From a checkpoint of a small transformer trained on Wikipedia: a variant of Adam for these matrices.
MLP neurons of a small language model. Each row is named by its layer, matrix (gate and up: input weights) and neuron, and shows model dimensions 64-191. Each number is 128 + 32 x the weight over its row's rms, rounded and kept within 0 to 255. Numbers have three digits each. A neuron's up and down rows have the sign that makes its largest values positive.
A block is one neuron, or neurons of one layer that tend to fire together. Before each block is what it responds to, as a language model described it from the Wikipedia text at the highest values.

Description: Word-initial "tr" fragments
L6.gate235:111114112112098122120181110105129073092085060102137142171173180139137132102087102132140106134086135130132151117162199167156154200174123155173151157051125047175110101105157076152182141158194144169105132136130084076134157083131137128083106092120117102147109089124090121121156119123092183133117145150111125166123105141159080115134105110124126165120148163134160199121152077170082156129068
L6.up235:077090101142049107152102151119105121061098109104120188161134181113051115082115139192131135120149117111146101055107139112142129154181108110161120121173165119106151115125141138084122132092165132128126113143084116083116114081154142156132108145153113138113135127124154159126151089062062168134140150114093146135166075156124109081080140052161109133067180099162147078168102123098116113127132
L6.gate248:098123118166125065130098081134162132119106134110113097140135130180139081097120113115105147113119099115134084138138144094110179142121169087179174066129149028110163106122138097128113109184113123135085192106152147111135118152167108110179146129166115094071169167117122117094080103156158134148116128094069115136137120165114115059148116097138120182187201166172089106164196122124087159194073
L6.up248:062128143139083098126105092154169117127156132102132129086143117128073109115094142118152106048143075084167104141118120136130103136153145128148109117102157134105140150188094112077106070090146181114099179090121137120122182170196141188126132143139203174190149130137157133054133067093153093089097091155101121076142113094121068201144137143123114159167162105120095169115112145159117090075155
L6.gate255:108125161108075191091164170107103116062096166128138161091151126134112110056111048156130175144172105137116112106116132098129108134099137113101158178164142118119149077148092114105177110139137148081139169150202150178139143124116134108154132111102122129061130171119119111149164134125145094134143094161123109116129093174149135172150210149068180137156127173153094127129135158092098092162129
L6.up255:140085180133117130057136087083097118113078190098172154098146097153098125171133136114061098116119088093163090152115127127105119109175085112192094094112152110163162150129098114151201098183185174145086109098141113162098111119153135111171105159103170097121102103168149123083168096105147162124070125150167155146118120155158155136112107150080138096141170132140140131145117148138122152174127
L6.gate300:101135130078108148168074123116127181121060122112155140195085131186116130159122152085064112117083142156100082050135187110137172105123138089138104076119131108164147082171115092126103148170127120113103171121148088131067115066112165198113107123127077111142125167152116094131129102082149160151165155140116124132129144148105097120096189110137098214117075179142161078166128152082071189090148
L6.up300:191151130127124103077130141115159147117094124116160125079097087157092104116178101174141090125068155135153128072184148128135083157170162112117119133157102152107125112106098121123173150117157146128124131173157059152132132116136165128100128152114161138150129136087192120119107088101147141127126128108155131092144076153150110128156154118176099179127167141105122099100201051134131149196063
L6.gate314:145152123120108091068096095086094125110128095136150128164113125147147208094107146123113108164070106142110122093151081104146124107125167129195153128066145057199117163120161119145137126153161163095073113087150110119110128099206131099111160140139133120115132107177109173094134135097101143110141140175178111057116069162156105151095145122100166148127138156166159159139106112085137158104133
L6.up314:114124169094106084170068179105062122158197107147083099115093096151088130160124126126108129160071055088173076120144162083109104112109138155073167146124102137148056140143136115128102150129129141158097111107104136106114178064157157148143156140100083121167129177163138118148159165125181128124050153112178152129150129037138122164185143107067143102058142103088078095155103127122074065121105
L6.gate320:159146122097128164121127147084116138101100148131169135133120130125123179106145192118130100146093125108154147142119155078136164102150078171087118078080157073097114172113195081218160147127191174083099116135142162142145146103157132096158203106075115115122094144112098133143113125092192169098133165113131143070121147134165145128137150175064092144145121173114125091102158085154072184135141
L6.up320:120082121160126096095124169108155098057118113139147144156167113131081175160179095097116136122088066167129105101045145142111169114130167174067122125073075162168118124179143124160206116120112151105128063138132118161068159117148126056110177170113134125101140135090112170172073109073149128154071174123110155077096182117127107116161157100136121105151135155112131106120131121105091157124115
L6.gate464:094060119128097112113117111078072143121109094123159117155153145125099112089099128178097111155073145160104188134170169106123141050094184114209129111101115144095128111167120127120100109121190082103136158148189163169163164189168149086141117071128121105130083139092101131073143133108146153133068167150093105139136122138073097042084189171118155190147129213173090140115118144139131150132167
L6.up464:145153104127126091139157171055103160211074170151102072087169134115115185111179182122108132083079162107139169142170150135129126097166119172068121155100062155109113109095158145120133112116142141143075112125180138184172160148122085134141134091160122082140162128090161110132153113134137156162092169121171139110080179202117083142137158175127088109125139139162094159106156148132170071123121
L6.gate583:131102183116111062096129078121198140115105141138093190164129103114129197107130101145135134098133077076108123152137092131136131116135182176055190144067158090081135096140111077142152107161089047171108022143191161172116125164073159146147149159107121132150130156133115178148117102069129090120136095126161141104160081109164155176090169096121115116145091143132131150150130132133152160177075
L6.up583:127206048069110119074146098068138095088180103148184149103143144177122129103130161130127139096135135068120105092209108145179124115132110165161137138141118122141108161149025109144150133139115128130095158133137078135090121145158171166162125053127095147138163102129139118117119095128105186123112101155106210115177095097140120121119050079203074124084124156208111158137118079140154089104145

Description: Mid-word continuation pieces
L2.gate92:101164121139146164102165081163137129154134152094119107175115102152193153119134151120140184125138146087090103101118129083137121098072169186167127129089106166119137114052150096142099138154076126076102111115116123062082117088077098124128143114105110133048117150105111141120178130121096180151135150131164074129052171164109124190146096117109130124080146115138176134182122153095105129099173
L2.up92:067120180154189120182106077134084102164155122107151101151088095136179126112119117112109125159089161123144120097151080144153106063150162163054086194115102150169124115084139124194148143154092099091128135127137170105089110112103125102141154159181103103108174091122098129144121083066176082138167104098110128120156157183183097166133110096100168101067132095115103130167165149170128132158110
L2.gate148:156132103167141150132103123119148134198115077139127103152146075168200102101090238077087154048093086117172157087148138131151095130105128116112129072095134117095145128082160130169114123105114128115117135105139062107094131170100154151177136104125089122149077118156121164071140107120102117120122147108168119146109214114125138146154081106121127154100110141183199166132059152102144146081173
L2.up148:118147121139116118221141054123161183074082150086120086178147165166099119134128101139120141102114093119072119117164121061080140124160111152143124088147132154159116130119151122150082170150089148072070121071205146056146119133131126109129145136157172181116139154150079179147076132167147090119089153134139110106122160171110144156164152172170063170075156133146118163089101186156124123184129
L2.gate337:142120083165084158159164096140147167085141052162129129154144070177162150093114091093172128153157099056087103141171126118104163134129171162125102126078136111123147139061158099149157094082127201165121107158118191131178123189135097180137149107068173154105100113140130141124085125120139109134096152127137089172123081122119157115151103098155112110121153193140188166141176156193096122105055
L2.up337:079104128171130120150159069107160114209133082111113153167162109159160129142127124138139134069116160109132089121154128135085158168155164119120119149123133140085128090118097122165151135118132127152112118098077162110109124141132104206225133088152088045152117137150155133129138068148115093135152096136195185108136121112145115115085123142143097140132156134190139154100160112067162190106149
L2.gate566:139133170113080120112107129098092146158114037139180135087103092127146111126110138111143107107155064134141142134122133146167125183092144081147114093092076118194128190073151136133145149117060143107129125132127158163175096173134186178131149120095213131147122143133088122119091147159108098111138121125055089130191139161116137130185154084150075192141131135099170079151080139117096128067066
L2.up566:152081152195073106078142147095084127158092140122156133123178143080106121109161133122143133104125088194135128206168101098089131179176141067126113092148112146067114145151123091124078135175070089119120101133121095167136090111137117132114174146109121159159088120108099141107150141125060128146144092166176087136054116117147152203094173096150169129144095080122188152080134153117103117184150

Description: Auxiliary have/has/had
L4.gate188:067144140149087130119094108159153172139095099152112150133133124139046142151194135145132120118082100118134080116130211084107189084111208117160098118146147101099103065165116103164101131090109156171129127109122098120122208078128120041159102104104184118128054115139136124101138077109126113108128136147173102096189169139114097151097190104130107119139091106118114163136151151088158207153144
L4.up188:120110133111098074127085156152077139098158148140129149157117169141120168115147073109145179099152107131103115204144157116119185102091185121102159094129106159129112119136168101165108053118108151143115129081138087090134077099141103135133136158151156113089118091166129163151147106154134137129151130153230098082106186140150167132114095103090205111152150077140108170122106104044136064133217
L4.gate612:124127085113099098182102150144138129134154114134163100140133159172105139107090054120107111074058129072104143143159176184150158164072160137140199152079178154086074123129162093144090128080130122172088139125145164098119172156116141143129214103162104111122138077205092148102131122153102118107151134130180105149148172184167116134123170117040126087140164136139142134221145130133092175115147
L4.up612:087117162078131162127137171149082148121150133101108124150169154180072129168076097061164101153103194123129115117162130122149145139094190083169157160148125207132154090132167114108061160145092114120125170144156086188084087108081111078151095167081124180132100158152181124175127136113111116182179128137182123150114091203110152148145208120113135159097091176124128154214209170129129126121128

Description: Perfect-tense auxiliary have
L2.gate63:146141153116138122138132070089100171178105132067144116116149099167145121107085107058160074132110150139117140187142127114131161105083212155100120061122093120065102073090123098117109121127150149109167121146116119118173139094113123100118051207130137142080157152153128185141121078106091165110118135124165076102143186153195155161103189066117171125111137159135135105115098124117089081123119
L2.up63:125108101152068140133142127092172120116135171164128133133135158135133176105119107123147147110103173149111126166133121160075137181202152113121096156141171130149098139203031101111118087159118113155171076121140091139122069118094145076185157186126132139121143130185133122145132169064129158156135171060112117095175162156133154144131154111136063123182112091099087154090136125101134020131197
L2.gate65:091118132063107166149164090143117179073109086152168128168148137147167139110109113129103126128092106144088118093167191116130187097129164140091083143130112094189145127114084072197177135117156154096139131091133141081156083148183151128146250119074144144160140133144113133085082023167161120151080069161139111134137105137151071156147139157112184136047130110149142135173096100176084179104086
L2.up65:137099140119135100131098135152119153107067122158161140105130076120104114116150143143173150177134174113082190095138145119119083164143160143145084165163115114168111197198141115119181105139118109113125087177164179133071106153127157086113129161088168168091157130186143111104120097152086151097206071075161055110116103141141159104119176065109152122089122107106132126134060120109102115164131
L2.gate411:178167137115093113113085157118192134139157079140157129091160093166093129097129081060128056125191140147078118110138126164197213098117164121128122148119127126083132137133107086119160121192111127147119081158095100134132097099085087167109117067057168123125155144132097135091137152125126187055099147075162164160119191123160125156157153098107091129144110164130108063116091123096110136142115
L2.up411:132124140111097168146142117119121088123122138161137135142119195141068118136082055114074103129141153117137069191142139117121148137176142165123133147124109122113083116096116136104172101157159136111113153102096062113099123133139110185142141115149142168105113076127160131124114070185094144117095091114177179170104127121096072178048163081146120114163125120160049129149164087080103140128141
L2.gate483:136155127141083112152097151117165125121119145137124131158183112170126159094127161081148063088089107154105122136117187051099160081104147128137155104129104130140137071178124101136116088074118101207075104170112093142141084087123167147154171072140171129163125155067115110123088131093126107136122150076132116133075192158100131156119111097129111074080149130116154157151113209155074072121065
L2.up483:140136094159124039124125179135168146082202147167147140108188103133107119181158131149108133136108137063082177137173181129144170157122169082155181123124115177166137148139135099100174121181089131149111115125142147133090113153157131143149126054124116170151132126133203114093152165137099141147127075124166130120172080179065067141101144126138108144101122088147141135187159120161177195112134

Description: Word fragment after p
L4.gate123:152138127057108133114058095120138098117197121177113147189170096131149196168143158204106158138113134105095142158146078175099132107093119106152131091117097030129126131149091097145133136152150141136139108097090137120111144062184142087106139114106117122078138136082131118115123108113063185104092112095120119170138147152143120131094130098116187114128161156149163077080154130139143081082077
L4.up123:124119134161098119125117125090089135110110130133150150068156157125129146172134116108156162172134196154131120089143155039081161189135127093161113111121062092080133143115136118153183078149108104094106145117123082179104132150198133147149198082110075161098095170122185110135100103096108070158117146125084138121065142155124104158155085147112117146100085150102121169051144129112156123177133
L4.gate573:138147084113108114142121131155115147134122070097198065158177077111131118121127137128138139158096109098092119117147079122171134101104116140136142143093065091088113151115104098162140116140140160151126103135173141117166146096194131109142105069105186104093100129036108213108113099102067157160099137112129146167065177135149078095118094071132145099099135124101148130092121127159110136110201
L4.up573:089156120133142064104095126086135121156165152153126152190139130132111190127106095122195127124132147165106168107104107181114091112124102066169093139100118067112162141112077132149210133158132084137084136077136113152117128100105071130136114085154204108131093129095139151165071125088221113145116136125134151102184099134110172127178088081130103169178180136115111172134142116127169162169109

Description: Mid-word continuation pieces
L2.gate8:072133116138117125163189106130162109159141153125135118146164176134164146117096101069091153202155124137096118121173089148098115119099172094160158141092157060096108113122158115150093133160138151173136149150103130117143145174153157199074116155116091103093104181118130186152082111123141150130116107144162087131090165139090206154172105085179172126095114130171138104100097075116076064148149
L2.up8:128142150159139161168124096123161174107127111069196171158133157149118123178141139105115165125093128132111112124187103167088159049157119086067158156067070102138136171148109119145119121073115122139069146141106145108162112172147179154138130128100115137057176152066106100099068146155110049131170130139086134134101143066039075099154142080099125103139125150130141163124089142081112155184131
L2.gate48:112119137126135090170109153167149062184150147092105150172122140159135182158114129112122217183150122148101115066175138120170160178100112168076118154123176123095156090146134146125120120119104117159139102107135063126090072152121146141162138124165130136091152154120101125127124137102145104154152112136155158171074216127130092112122120097107096141155182184142136025115146130111145138152114
L2.up48:165125091166081154128157194163160165139120121091139114128144156194091076157169089188172168129148122105135094145173124157076102141175155106120170121120143136115142140136162097107140057176134157142144088103120125128120111185171142120116159153144059104197121126087151133107186120107138074097102065121141151114065101173188124100103173113152151162129162066129125140145146132170116172157150
L2.gate288:130179136166099138147205072088135132130165087056115154147171103129178168091067091158073062173098124172082144113155081199121165127114129090139141114104167084126061109183135121149140117183177114125077107145090110094111150072137132138081120142155088089123115132112153106106074142080111105136091146113132158138138143109115165137120079132148109129129155177098132140150140143094067139180095
L2.up288:089121140181112099144155141144123108110137113104196159152138102140162101092133185157084125084103093128118116073168060158136118078133183145103050094126112142098081157136132133128097111146099130141123086117046142144129149077069139116099128136134118149164093171114214100157132089137170156185122143111182160145130166102167171109131125103099188099143182119116184081113077134068136172148088
L2.gate504:102119101131157090113125177140135116116120137129212083145139134148093121150137089097121065126097154133084141139120119149134146133127157088142132137132094141069143164119209107179140153126140171121094138155142085136134081116110145117099202185118113088109040165129169119132119088125105078127144100148185127114090130162101146131090130081093158140131085158114167061098141088050112220160111
L2.up504:076148084160136136125139073159127075161131123074090114086160145121136119121138110053188090139185144125087194163155129109163139110120129153141076103142157175148132076113125138154120182146067110143094119133056088169112136156081124171057163119091134107135114112121146119120096143133130113140126113097171110104100143150096130146119112107142152120094135130164127108049098101106125102114144

Description: Word continuation pieces
L4.gate287:088082119133106111116145078110117156140172085151162089106105114127087162132054118136141178161151148112143118154106181106139118167164185093139119110084141137101120138089144094153161126119087179140155127098129076160128171157196106091131143130099103130079122138157116163110099170123100131092027141074165098161091066161112094115135114094160065142136184137143160154202196072139072151182132
L4.up287:159140089119132084103136085089178132112194106068145130109126118151155115168125131048105192110105097142087122101194087130155106135224162119109146142099146148125101167167105103137156217155135174145129146129132152122160152105112124209143164169190168044130054163164122154134130136080137100134089098085129161162151102135127121064115075167139120143155198150167158123084110143134129129140090
L4.gate399:162124103158146110157158108115105149155119139089152061117123091170135170132062105115121163137106116092145121107155104130127157116176199100146089157103163129100103120150119078167124151137123140152171163159135108186119114131127095165156160162119038130071143197113086116106147094087143112118167105157190156158135062154142119090148149121158099110097140173158118062139170074147083069092094
L4.up399:153115102084152081168124120134111089057153094168181071161127120114076129112149100072103155156103108121121140139111137177128028186128118069086090156126168128166093134095090101107131083149094137182134133121123096159135097138156134159147097165195110152117150108087162166146144154161066121136084112170154098143103107109083161093131147117202137134130113089139199086120071137123100138167152

Description: Word endings in table headers
L6.gate15:133137129112088161171144198083117124076105102149125125104120160118153159118106082146132113143177148162132119155141134123122174106114083172208141075168096064068109158069143110122057109157145108180181126188135151143073120117135136051113183085144063105129101185096125088119124167137122132085133127130124082131092149148035154136126168126170134130101144114098120115134133075071127165136084
L6.up15:179146102074120170109128168121096121100119130131111136136125138124127155093179104121105145139117121094138125106092154135108165167112114200126114125144223149167138180054121135178154170071150110078127112085162117176108218096107139120163147144127122132146117158039070139148133082159124127115136112116099081158124118085110168111150145082053137131165120102088067105138114138111110106094137
L6.gate28:129155148107123105186175181053130135125146112142119121154108146184162147134182095134132141121134148125111151112167171164171110123114168100132147139101152130139188092142166119179145178052185129106146100182198079134099177132124147093164097151077109151030125186116178134104153168121074185067139118118121167146109208130082159103098147124108146152154089110139103101128172123120135117136100
L6.up28:109128093177104164128139184112176137167052185121163099160135109157146123097113101130110118162135142125137095110176158138154134146107112109131100104130164065138095105122147105138185103062147197104154133183151069101098125086147067110164106114134139185082100073078167145129125141151065087115106098144029105196109130172134100118117072116166106097132154106126096097084120105181210164068146
L6.gate86:087117154109122113154138159095122176126125104106123075161129152104124162079104167120163153136149072094077121178124164095116156134150134166079154095123193070171174125111173094162067066188133083076150153158148181108149153086136122193108125122083173061146148113046078150163106129078130122129151136131109138143172156099156148143158113164153132148070135138145169127127184153145155142118199
L6.up86:142119131181191136131161125101137093123094137203149154084135161128099123125181100117160182157096162123125156101169083109145110102167112144130138119137152116140066141152114126173151170191124099095099146087128141112149102116035136085159162178083133156112116160115121123149127107136123159155077047152113126135122135142108214132072162175160138175133095159136209117115169089120098115148152
L6.gate129:124155113142139100116202156075108119156113080126110139108189116108109145158103070116097116202142102124078115125136130158143180198151151134145129112060087130132075147100143118185170103146106162177148179149104103085058113104128095115111149182086146109149111113112153119100150153165099100130139089129184161128187128110097141137071080100134125120093137118197152134135124085120142177040187
L6.up129:125128133130167089171145179158108103153154170122110143107123111133158094143165103179093125109152042120140101152103132079052145123163130150101113087115195062161080180158171093122164164090103108213124130119118094092120139112087073122149097176101156126159181104094134062135140154128153116121112094138224165138143092108114133119132132157102085121158076112112100117164117125118169144160101
L6.gate241:119133127149089105168174136095162074181114077166140129139167163130168108151186151146126156165079149085155047113108180196133152156081177079145161141090111128197093150061136100146117114112147129163130097180098153109063180117157165115099128112090115128146141141108133057136154183187063144083116127124138078139136169096142101094113123145149133133101090098095180156117163111139133160130135
L6.up241:159173164129124131157096177153116135155137095158161128054152142077104099092167113116159180077160132139133097097117101163133189140148124129109101144132110098089132187106171116196168132106099125193140109112156152141105166127149125156151121070153106107076090116134162100118139128109081157063155214144095102080105205118092123094144145089090087142165136107179168139111116147202131123167122
L6.gate246:148085071151104149141116114131060176121087074105162137101168153199152137055132075140080081137108143126151179149121134108109120136127129132167140109098165091113062165134118113133040106083090079154106114171176130108103109180121110108088134100118146139059056141129130106096179156143165125106126116149181117145068115141099147090081211111167150119106118168105146130106164165108139050152135
L6.up246:104105184104166106135099156144103180142144149139190124151116113079103119158136101094143136067144173110093173115172126156180108149146114190075098052095168153161078163131089146111180211148103189120171114116119127135132154146150209131119098174178080179050092102121119173099126102171130131083101175190114096166135111124110134122147103156118128161134077165162146121123098108126127105212097
L6.gate457:121165112090139107150105158123214104152128153152202094139150122101120169053086165164143125091162077157137127218112143152128118145097138107095109073118139101160133136176138098133146118175157178126179137173123121136114142208093130135120119112116087089130145084149134138089138127111173193086124102117047062058082151144115143125125102115152159135163122085134142113131135128160089148158122
L6.up457:173137144147082123093123118105152153145158119175123187171126127122128137118136097080187078140089127126133094187110123133178155150132116152132121115087169165215184132118128141128170114113116167123110124112171122111151148181114112068087076150127155087153132093133084106172089104141084194180056152130103092153077125042159169131103073105166134108176140100148129107158117088098149096173106
L6.gate538:145140061137116129146126133063165139133159098187115130236167091127114174116132147155163109168135121107126160139088147123180187153113149190158124094103168123174133117147134102163120118088128136133105122135194085089148111117112196155126125078108172128164079153104113169076149144096088170083108116106188117115101144131134161130130160142083139152180091086142102110075168113126138093069131
L6.up538:138104117123117108095186124124138101131172096129159105171115196093143114154171180126099129132180105062149132046178050133127168120150100121169150155126132056140124118164169129117145132124114126204153124068127054168072092193069152137107145116106094079093142185081150165128137187100112129144175164112127131135125124109101169123129084079140130143110089148095150131077162154107147113216130

Description: Verb stem completions
L6.gate10:129122145101116131135127075163082153134154133115143147120116153155152147138078146169070092125139117116048152095180111173138173101109059133094155128105112048213084127116154070134034129110128116088128144125079119067120071117131156065144175165103087149109138131098120138157090062165156128150137098143097155069157152162121109112132124073152104090085112107085135103075169122161112121092122
L6.up10:092117149167169114149148154113146138085142086103088075143083178164115141085103097090093107124098130121127064194101181111059109125082173086144085121120111137161151081175119097128119123163136124091132175110125139147166124208120132153144175212176135162072160100139123093166124126149163118144135145106123160124217126141093126120113115154103137147112120124159208119090169157149091085167139
L6.gate81:161081124102150095168138102134137167150071183140151123145134152122165190077094103121080110092100154093064156137142162150183104117143118067125161105117129059167161132159121074174077111142114115108151098139155116142070129093155144176130113148094089184070126160101165125102147102137133115114134094155127106124125119157118137075120134083096200164139117161092095129042158167127101161086074
L6.up81:172112148080174141144116167132090104127086185097150105129157081122138118161113130095180099088114160099062160160105121128153095198127082133086101086131141151167201174145156118130145150164115097090111153075111128142111132134158125156154080126054113209107115133126153104156131146124098098077140116162149136138156073137123117096111052089068150140090130191102075146059150132089089109076111
L6.gate155:153133073139118096163136126136155173127166110140200143160139138164168115124212111142134149163124113100145184096140119113075078083122176089140116130131158101097104144105152136094167080108158104154068104111159140091134119166135133138102160134125122083090091135178140104168037081151110144115118120153131135130099134193122162078161115023076069114121111134150181154157177112139140182131131
L6.up155:229121096125135160119137111113073130133120135141065183099149139151145082148122152173116034108087036129133132118091142129150132147142119081136105118082148129129090118169105137103128162098168140151103103108202111119113138109114048131129164081129136131094141092157077121137106137096131206156122107140134088130167110121089107096161111104104119071172103125119081169140116111125090158156102
L6.gate407:134129105129146107144126126111087187178142157147175106159111132099110125108124116164123171158128120138126093182140137141136186163125137125148148138148078184139185153147084157168084113143173071092102209134134175135140170113181092069129122113159054123111041141109162128125126106134112136126123102097136139158135151172146068046137082092099102091114196177164142101151165148145138124099137
L6.up407:213157083166084190153083099169109166163134088109083148101179126154074090142091076116101126098108076156086091099155156203148146151088117146029096115150189108138055125147129137112066113132161132111104118096179138160079126129148120179156165060173133125126149113163125103140137115119129129141139161133135135127114116124209137081144120131102148127118166106098092160162155107136096148125074
L6.gate408:123132151152128138168159117100107133140072165141187137102072195124111176095156104140051126116088099106139214103107106083199134107120150102217102111151128134095141144128136110145107134135175082077090103153114122149144118129132122099165123113099071117055072149186186169105115155134100123044124151119157123186139111144101128091160082098075167164181087125097120134108128143076099106082123
L6.up408:196163178137099129140123152140096136136146074129141100158102122131130098184124073099149163148093086082127133168094147155068146104092101120113119104099136084142114066145128133135152127137144100196104132064220178151112141176124213133152104116139081167191156151122140137124072145066107116142132091158178171146122139140180108149112101107109131065092161152129105085157137127113093153062077
L6.gate420:179156149179175095117214058128185138139161141174168131135130157129112087117116151139121140179107112097083167088161148046139136128091082092119105151132153135214143127131163086172122162192117151072171117097210105132144117122099156128105137098137128143069096122162121120072123103139151105164077166109119100148121134128085168069130173130202183074161121123120178147113116165151095097137139
L6.up420:168094105166120135085079139102118121078123112133134098106141177151118142105073121115070098143054094116120199171151124129141156131122185151144109092129148152104102179105116125134140112174118145079165181135120103178119179165205196148146104182112072124090123132194135153153141150139153144129180122087137150156174142132170129107134185085091080089129211078156098112144145130191130116223152
L6.gate511:121124139085125111104136138185117093193109108116129118100183132124134161111069037171104090141131156101102103093145138107125122156083128096100099150100105098147184100207096122066147055070109059084094122140183181050127100164179114073117129105145120171115104117194142128152128124079106149106125143167165150108147139108114080070133164095130128097177159127168060121117166104122109151093142
L6.up511:130153130188139094116057108139101147162109164117126148108098080162125096160164157159111104094145045132175113084140107151158187089090104121095093141132165120197129181114080109113117103082138135079131169156094136079154156137079135125078124117164097097074149147130125125112151084161132167118157129132081069068148121143139101167119137198083135113165099109192096157119169102167149086117126
L6.gate614:182173089125147145168134135161111128127146143172157104181128145201165090113151101099113112132117150118136132085081095156130160190105136082167149115103148099157117114165173114143129096168128034061137127097173111136121103133119104069114154132111062176092129171154102111140171119163169136106072175172170070100178137150169138070149131111155107163099123125110157130080177123146159098123110
L6.up614:159134138139101118193145149089067117097110127162134155155075128139133073118137078103091113158105093138139159103126113119127104121154077084072080116108114074081082132111145107090139126106133134147117171104162119138111100092157157137145157141150087134156101134096082121155062118108187166157139152117204142114199152112131074126146108095189112116102162163106121080136143143146075155151125